python train.py --hidden_size=896 --num_key_value_heads=7 --head_dim=128 --init_std_qkv=0.0208 --init_std_down=0.0 --optimizer="adamw" --learning_rate=0.000395 --lr_head=0.0049 --warmup_steps=493 --max_seq_len=512 --doc_mask=true
MLP neurons of a small language model. Each row is named by its layer, matrix (down: output weights) and neuron, and shows model dimensions 688-783. Each number is 500 + 40 x the weight over its row's rms, rounded and kept within 0 to 999. Numbers have three digits each. A neuron's up and down rows have the sign that makes its largest values positive.
After each neuron's rows, "raises" lists the tokens whose logits its output raises most directly, leaving later layers aside.

L2.down2060:489489542474554481568396517544436519570472475434487484476438529479509492554487518527519460460492460472565450458562525520432494463493508479445476546456540487546485453508438479532569535552550516482510506475497524576503562456522539498544490523402504537517497549514540604504568523484505432474
raises: "up", "ev", "xa", "vers", "id"

L2.down1601:549493532389524469474516483496506486506516517447511578514478534430497462447510527517544497526496489490548496536501520461525473471508431416480503496485472523490609541476516516527511449528480453488510476484450455546631497558505494484449499576530531536499486497470552508492518534534472533502
raises: "non", "cious", "oon", "oo", "ero"

L2.down1438:465491515475466533535496486494534419547501459429522516445505467439512480515485464398529481580536429518525456522507568484484490539483398485445460509452441461454430481515435563500499474543499429530598555506483475463485581471512473556457553499495554466489555511429554528535484551513506465556
raises: "ative", "IC", "mis", "ica", "ov"

L2.down369:514508486533469450582515477491503453533546478525535498487456492440515485482502521525425512545528456514538504487568489462502508508474508533500568490558491476475359529463520534501523552521462492473485509536508525546468573488493499551504499459502512517453525491463489543448493536510530500489
raises: "io", "ments", "king", "gen", "fo"

L2.down288:535422439467457452496528493495533583516418499536435560565451467500519495512428477465514481474492505502476535499512479477498475468435457550516528462557486562506436530497512431558500522514548485504524467519502467542549477503499490518537525478569496609449408482459401504537567514506479463490
raises: "vi", "mi", "ations", "l", "v"

L2.down613:497550493519522461528531483475477580556463501484460550539575506526488494547577521510521466464496526517546424469466475469483543513498533538511496463548451476482591508518578554542480470405463492493546495497458501493460467505461545393457536546476472492472559561496483486524503509506503501511
raises: "d", "ous", "y", "iness", "ster"

L2.down2175:497403460513530500544533511527458432536439465511482530492487497505583562488504464479545473505509536516525507453494563498448515556454516485516482485528466485453628452473432555460448511478531464547541498526531524538519551475533558525541469567471493462455421503511452562476492468526434465568
raises: "sk", "sky", "ski", "chi", "cent"

L2.down1481:517493524476508488494541566470517528571470522556514433493494422466516557544503452481441454490496511485493558528531537482536501495548490497535516464507481493492556511531416487540538563493525517521473524527486446515527543480560473527589494527480462419511490497557532441465491537424478479483
raises: "ments", "urban", "ment", "self", "mit"

L2.down832:532513508544463490473455551490514539519564581492482441493473513482549470473611550587479521581463500496515533495409549495478472534437514492515541493567548481461543476497482500454480550449474505539509541525550483481559496524467463485533537528515438520437547489550489512478474485526495533503
raises: "rig", "ster", "ator", "more", "fish"

L2.down1998:545558474520517525497523491482451497533544461562478467543500569419476475436474504461490531489473488478454549483477516510540562458507455513487465523472517502465387494491518541511466505588517502513570568500504480534452490445483480473524505502522543585451493500541526538571477459543507522491
raises: "d", "tic", "let", "de", "tta"

L2.down2183:569489548459469454558501531411462480496528539506469507507475497439510470461474507487596504448514465431452470498509457496489514432476475497517498549459587462517349495500461540507519440544549530506508530475519509533462522524520483488503486484512530529535563508508509491459523471449557530516
raises: "list", "ance", "ung", "pp", "ur"

L2.down1645:547543566538457520469517571487466449466522515470486508477536464540507466462484598426484553502477543506493429478583540575497430513490468559453483515457501419421531547482515427481426554492496491472541544519460455498507540438522513459445524500527505494542468430493420453515588434455511492517
raises: "ations", "ified", "ology", "ation", "ppa"

L2.down870:450464441496502458471521538541546491515474469510576498576469476501479526496550533561453487546511486550523508514506509528422480447459476494497471453538507481433881547444508408540495491443487527480518487498484523522521484516472511536493500502518586593492518504516494518503511556555557509554
raises: "s", "'", "-", ",", " and"